{"n_layer": 12, "d_model": 640, "n_head": 5, "n_kv_head": 1, "head_dim": 128, "d_mlp": 1728, "vocab_size": 8192, "activation": "reglu", "norm": "layernorm", "norm_place": "pre", "norm_eps": 1e-05, "positions": "rope", "rope_base": 5720.0, "rope_fraction": 1.0, "qk_norm": false, "attn_scale": 0.0884, "bias": "none", "tie_embeddings": false, "parallel_block": false, "init": "normal", "init_std_qkv": 0.027, "init_std_o": 0.027, "init_std_up": 0.027, "init_std_down": 0.0, "init_mimetic": 0.5, "optimizer": "muon", "lr": 0.0117, "beta1": 0.95, "weight_decay": 0.034, "lr_head": 0.00435, "warmup_steps": 200, "schedule": "cos", "final_lr_fraction": 0.1, "batch_tokens": [65536, 131072, 262144, 524288], "seq_len": 2048, "doc_mask": false, "train_tokens": 642600000, "steps": 2692, "dataset": "wikipedia_en"}
MLP neurons of a small language model. Each row is named by its layer, matrix (down: output weights) and neuron, and shows model dimensions 16-207. Each number is 500 + 40 x the weight over its row's rms, rounded and kept within 0 to 999. Numbers have three digits each. A neuron's up and down rows have the sign that makes its largest values positive.
A block is one neuron, or neurons of one layer that tend to fire together. After each block is what it responds to, as a language model described it from the Wikipedia text at the highest values.

L7.down172:515462507451441448533462501471590492451536539498472523526453552489532455517475492449391493469487557480569479458512563455483435451483497541611526507548468488455472514541543542561480516482493458456505501550485577480509533547539525501458461538462541602500530457480509521474494503466527472488407485449491413496483446491536478446444443515485533575570478536525502499557525514412572486520419487493489562443540445495500449525453475456479492500484506576498444537514491493516491512404486509518459490463522495518448532464456487456442473451438509489463471421518517564510471540500476475526
L7.down306:462456424513435501517458591485485459532595516482463502518602456450414508482524503505543559525526413489529541439503495467524459459521442444562479495573519474539554532508508472469468570538490468490512507510482518549551471443444453481555549474478615476475563489510469509418533484490485450515496495462559494436474467545540518538437542458447496496474551504513464504494501539498470474521497457459479524455501531406554472501416535508488450576514490593452507464527473580525517450468534504417501544426488468470475502538429483512517516522512457527515530531473483474476464447482424519497
L7.down746:506516472553448495496605476517497527527493469530445501480565477505559533463507494466474560457485506478464483493495508467522580441533430580510508457555473493437477478526458483476523475398509471519525448437492476540559486542502453530471567555537507492530507510564513476522544471449498520519506489442456451557490595452494488536476514550463497561500504465520516508524513531469484489446465469440484448502495515447489455450518525533527442492544451451552483453506489446489466467456565530537424534530527444572560560501491537520463511466496491420475491491519498527446487505490509503485
L7.down973:496449414477510482434480511501503506460472516570465515492455441512420417496571536523442513513557456490474473513534476498508435533486554535437467467415513451487490536513489525451549449441561489543524479518477508370481461500488483450524395478507533452547532466500473467495504557508551502503588549578447519531536446470485513487420564502529464519483549522448490549431475489563481462474497418487494571539466487548507497512542497455495542492607428498552487568473483526480510502510554560464508459551497506551553481533475549508403463491490506483492530460505489513490499539487603535472
L7.down1518:523469443479463477492429488433521511503508547577496475441578528457556475467478541433434420494418429596446479574528439453543539544460411450455455531444486479440493557480585522488531495522453558459551475507527497530493517512521521576458497460518544498459515497551519506476492477477439509491498503500563468554478464494478452583493528512507489534462548464507545536502489525529463531513423433508534540522518483511510574513493440522514549484485486451485562526568537476533460530476503426484541467498533528500514548504544515486467548554521464451469516517479476526515454516489505506508
L7.down1519:446514457489521515526477503430500466460511552506514513450543411525509504417535608480423477470539559490520461479469481537538426514476500511488512457541497540506513476506435502511574525542496541508581492521472580428483470481426515450530474545473514595459473577444494497481525513508474528474479442522455510488519513473473521532488553512469566538531598474485497532509457509502512562505518542492484497522620447483483461467495429551515494501555497438505494466475564429451453587508530516490485489548523434505601503496536483469522496417494414512536509499481540512479484521526548443509
L7.down1587:519501513486537438449460498513519468505546488485545486483504516466468541560451459482510523486501421466509480458481530453463545445447506497485535465509539508521493517454509426481567473527530462563542520507476529501517492476469566490507456455514487527525518482483479502549509552475491517478496484520477559510395541568571578453549514443571462490445460464485485433542447501503503433530464514459544512406417483485527483395564455504526548560578500429554523533501531483521416517520526550504463517510460474568520531451488515457493512552458528515538557485524594535518539422477513526575
L7.down1655:485473532470498520528523517551433569518491461543493550493543537548500536487511493503508525541482500430555476506490541472476459526517488418445506534499525504442536497429489463434478477485533520549509420471459511500456556499547484470478524506457598492513507477492510476468433485479491470458507490523493546539456552502490502529515490536510461513503497496506433511527492516586479513484454523431498472557447455514484435508479519432487453566542453553509491531534509538487510446454551499442493490520544506511522494571494494529578521520576502526502498581472496440490491538522514461536
Description: Fires on the colon or dash between numbers, mostly track lengths in tables (5:47, 3:22), plus UTC offsets and scores (6–3, 4–1); weakly on mid-word pieces.

L7.down82:581480525514506485553482498444517563529487517461553511475557502424551546542543553532439489522547536500464498503505575494515401559457422540451515590503523526484433533417462480504541491491456456478448482525504515441432503431502470460410441425516510460471472538470542532487469476420469483466487476485515462464505504478515508561564462497463372481498520473494567501426496524511411445504504475449493543515486481493472464493454430524490493569528504515495514578515463545513570526560532534493457465514471461531561472457530566533512482514487459521465485522442527452461465518535574508494
L7.down193:519524454435492454487517510416494539451507451553535484456471469533548489427555513581571525484552448466515494430452552503540499506476498424451534522528498438539458516472471521420529470621550503435508546518519431517533581537493502475464461490494512480544482546439491504593502518461506474549546520577601469526449532495513493562511555436512421487523498506460542516494500515561457484487513507456484587490490492550510427478503531507493492518469532504551437509503482514512500461531567465501481480483493534479510451476533513471506475463533484541456501524508523494521500539499572537549
L7.down204:449524435562505540486554526457474541486464517512474519498495490513488556505524448508537551525492518483486576510539485459480492577507517541539435540457524546508558549541486543537526438475542516443518506434508486546574536506434549507478540509488490399509495515520555494517484552490548530480375453504498470560549426553493513474528500451531523578531503487513494475492491530450518475547508491474490513469500596501447490566514543573456518559490454428478489559479472524552484496515520455500488537478501502528501529520501472537528446488445568497447446451474476506498475469507436518525
L7.down608:510533478507483497480511534498541461541588500469661520438505478511505517556516546538558511505470532447494470465542464500513577499473476587524507458458497454436487522428483490448601460519444526541482484561491526514462545412457514459468571592529460488491362510455456464495526497484552432483435493475537469495502495471580426460459470481504474463463539478501519472489471463491477493522538430541453596461482508473532505519485422513527478406494472401500537541473507446507470541511530502509529516504507462535447512525553493520483471506457532531526514480533535517542538522425430577525
L7.down633:523462465496521497405511547499464498525617523557416454450547488554491482519496505486524488520492579514435462588494493493509357513460567440478464534425510483507551435507522593450514533482431512506542565503505498452523557483447427520506503455491532473512475452575522546550533503389496539555459563576555527552543481556493555447523505552523539516476486457507508462422478487495493514505592493528453550547554487486514581511519506505506523473519472568433428449499500512513469498480467525467465504417492459466542454514492515588494406530484543431489490533448488510503486518485469424565
L7.down1015:471507565500562469599509447428450521515552537477595540493483528483449477569522539506476539574549547522541471472490515451429482482478494516508505619465462497541495521437511551522522493527474530450546476478546415521506462542567515535504510521442500497513530464494490589474541476492535532455530492463485475415517459493545489443526395531510508494513536469475500452412528537537455530483502480410510507518505474475528575560527503506462484522446463467451505458506484510533592541486494519483449477527531500495532431572470425546455448502524496481449479505530489492532487522518538476508
L7.down1139:486551514491468520523500506511443572441583574406516458444450461527536557474502497479516517484432526466577525490517463460492462487476546550479482459465446480516512478436446479510515513491575539482439519537487506569530502514460528451498533477501518494447501477447434532556436391448502530475537434472543546487510473476547480512420587422550489459574462481554473464538496554522537409533513522481473559522440545481498479523527513563500504538536474435519525474463483511578504550530547516443518465498593478529531537485557541491591495527465519455472508518524514496424579480593521500444
L7.down1478:514500447501505416506501562482466559500470586392485483479486555506534547512551496457441507511531488506477424549572510549501499487517547503496497472455497558468524543459471506588499496519492541492514508542523418468533481484463535447553523544516525540501505413560540479569485468480486539534490502526502492495558462436481553471450487467483443547364569498512521504468495504507466501553486480470570513485466479566569520540512566529520470551502528429460462582492436523479529532455488552543544539521412553537507456461506510566469493534558512505518553516504545524600524493437520499529
Description: Conjunctions and prepositions (and, of, for, in, on) linking words inside multiword institution, award, or title names, e.g. Securities and Exchange, Society for.

L7.down133:482467513561491495595519443527403551494444555457456512550557452533434585541566562451484489518501446534486445508501420565496500488455540419529472504435530520514491488489477507534483481463510564533500500441455522501500566531443500503518450428535565476426410496416518462519528518501423526441530533597469492542491485533466534508489534457450475461555522555490441492508533488447504502462487498500432515523450535587495506487550518586496493520444507556467567487537537557498509504486450549502448486439549531506455518482510535619486526565549480508486483435475501545459521415530458525588
L7.down145:499506577561473562518531532479526483536493506542488535495429559415483517456397532494514518461530488502490457505492499521497386426532514488489497512524453464534456473492484503475518466477506527419480537528498579487504459545458537525519494516477463499461504497552549511497460431507500490466561540429475612495545471440440472477527465483529513545472483500445491573503546458493476485509525512561418452512455478517524472508483414469482505539483482523397480495434471484437463490432548495540563473500450527494593449564458485462481489510511472395533536433481435510496540550538544479554
L7.down367:550487536424528477468577445523561550562412541480494509515538520528521512426459485517509461522566463461455469553497496560507556524468499567530510538500530554487518554522509466515527461510513471543436421538514555567545516563510526518494505440499500497551480556489508491520471519436503514542517489516460487507583487576489477449490497531479488502499482491512532540564561559497476546446557459466436434479522524567512497524466526452436484561482442498569487456461520500504503515492447459435453473518449526522478495519434466510446450522543453567529497460528513496538476519512470490503
L7.down432:497493500452397511546466520491506450506430463492439539499505523480536515543495487532588489530451430524466508530608473506495532544513459470515494541482531477506474515547513528488507456497469482476522492497505512463451552538479451515509530447508567415463453453565446505488480535478454431523481447584511409472514514498530513529527485566475541409616527570507452454499510495488487434445477519484420514528500539538560570541485491478514478512447495578465555459535531469486491494466469439510525521537424506539573510455464497506500532531495439568449422497461396494539516517533460536482
L7.down584:513465531503471549458488477572538497494549477507516529513528451541478486558476458483434582511477496493522526487459497518530446527482474576440502464537537448478535549474530462512522495400523516482522479498500411503525491557498504543560478490414514566537457513540526586547509515590492524425552516415459532497480475544537505495492498409462447451477493525509465492464443465572494567531468485493443481497500558442496479506442493471518530531470520567465466456483509492445437536455471484529553508625501440472513444549527479459497485458515505467550511499548471459497505394486584514529
L7.down593:547513558500508483483452486570462475471489549450482480460554483517539523444538479556464454553519491523487536515501474514473392453500478450430530508471494521480524491542455530554476493601532435538567551438543557472450497485500480500515437488539493490479512523494468537512487449549457537529504520496442495589530482525506545546488470513433523477470487539480486495485477475380480507493540447548453564508484515482442459485518520502530573523527508479516482530551527517475476500472519502554484544415498453550447444452526467482506557526502509524463507548510510459552489563532484495457
L7.down813:523493554436602517453496497463498498485524515539470480535489470436502567543508421462527500442504448476426509486521534502534482442572508454509470491468499426483490422520431447424572474505497568571553475443411470453535549552476484500463480558473602484453585470461478524509457511567522555437496552477504498511517417500510495441525465454475559510449487494549479443460511493474539591498517485501512528496477496426493501491502519411521561508472445509554520539583511391552439459583484467510542476518460494471467501423509497488476493513538511516524487477510541463533530478528540552546
L7.down1626:543493538481514584554492499539450489590441469503492492503511500599520483496484456482453463602499507528523485494518462440485514539490499526531525488482563474514475551570477484452523546442512495516442525509518485492480511538517578511458510492545542534418435525430375581478511528494436442532565477457498492514514456468489506488520526483478539514494522513508449495476567479441478437471510475415466501502458498577523493485542509501475546502385496538485471429582464451405516528450503565553486484489453589541491522491432542514451435517500490496496490516499473477477528507557555536493
Description: Commas right after a noun phrase that introduce an apposition or added clause, as in "one older brother, Christopher" or "the current owner, Clayton".

L7.down590:529501474456527488467420510531531473501557543548550429517477471476516507563535502485561494484492480471532502441496469428554530494554509494483568554539517428526502534443488550499435528500508484479445524514538511497510546502495507534541600509498454558500502543538554480463492459492435470492509463451510468537510535498552442484513467481541510495608503489474469433496513497521495542477501492524473558538501473504441495495504551487452494494493528456499516558622496560513475464460548497489459422489503566455507507496519446501428464524447507484529528473549602448473529516570482506513
L7.down648:505435480542546465574471497515490526504482452500495509521446534546458485445434548512488468529467530501542560523510493512579490455412599501459504436498460558474530532516521487515487609560494518546497511530508526443478545557525549502470539425511453464521502512493468517521438457439464470498498445417560510526464515488543462468522519528547540465466499494491490529501603517481522547460512487509490514527562484476493518484487433574508456564462521514499478573502479434436562554511481503487383484490476525510462469464516546568538515461510449486494489460507487502484433499534544458512
L7.down719:524487499453532416504545572536497446484517518476516468516507484463468501546516478525504519522559499514487455448493488489483542475550515481561524493464489557494530532470383389548523505573484530509510484398456501544478520564493439452447489461471525502512515485468499529563519470507482483441546458467559462461480530533496519503455456486543527506567518475418445472511525480514440520610467499562520484429595466494491494506491464560513465423486475518497500459576447533448463554543553583548448509479491495573454491532492556487484438461573536511406528486519485455520473539415500537457
L7.down729:488453486500483557436479497547542584454527523448423489515548546518521492470548478508430561499514439520508432556476485472463487512421467513504583477661553491480456452477522522444564486545481510486479489480498491515451532489549524567503531438483443481420512507513534525594470489546479534494523499479500492431537536481506457454459487522448540470449452509463419488493535601469508517527494538501497557492458532459481487469545500474585589529552499470522491494551504507502486488479537558485468501466470490545573434470476582437545454453505494457514474539465529498520499512435512497534
L7.down1002:496515543511477503599412573459538454500484560516484445537507461515555518610564479461494492501499447441568526525539566474563534524498533490483520516465546432519489475483445523457519431445541522493555543467563541509527532506540516584447517461478480515511443540510540523552486469523422504528502514520494551504471512505474498521491528629485587470436488466421485518451495412542479549555499438466478482471502440495480481485489510448472507540484536563536542535516409454502492486558493534532485505489384556549506424447463459515511532493521506504498451549509514508489459482535499458471
L7.down1086:473423579545482500483517457506441502577539444441575454517507395509467516484457498476469529415458490598479543592519492607492481540455525507458510490503434520444533443434514474509542562394575485550471480484486466518454452512573446505483475519444526477509421506547467534496527463477451557509513510524483477506496455562559520501544510468516530434503455508497474543497511497465469490493530501530522498424502450486497493455554488495454434507544552497497494492491479439507480450536467506505466535509514412545520493530539461517473519499495507551532563495517523501445514536465497577426
L7.down1507:469545478548497430533507463535530491502517570460467533434479499548512471561490541423507466515506547474508467520486580549557562474518511544518581444514550522468504506469518545496453495537516489473451443524486544473463526454542529578546475463489555497532503536551578520461485501425507499506503497494559483512457472483519539449497534500467483495484476501441458550501457527489537545494508510537507528521531431547485527520563595427505477454539469469433592514570538541532517456573510574494537493586518538475483379483531370509423525517491490544463532496468471546534568447547468453486
L7.down1597:480503538510496494539513480498517482503475557532505500492573512520485448485523468538490458473482536460546443464519463545433499522552498536537541530496491490439465508523532552476553484526565545492545586480552527507548577516507514514455446524516485464472559478511495484411480493473457487546432474552473474447425523469492591435460484543473530524554498530562492505524505466528592501586531469524503530459524472526528518479604474421519499398468481506490546473518458515426469480551374484531444486455467485516500446512470520469536573462463474489508592473529475488448482488486499511512
Description: Word-piece tokens just after a word's first letter or two, often capitalized names, as in H-op-kins, Shr-op-shire, H-und, or "-" in WZ-7 and B-side.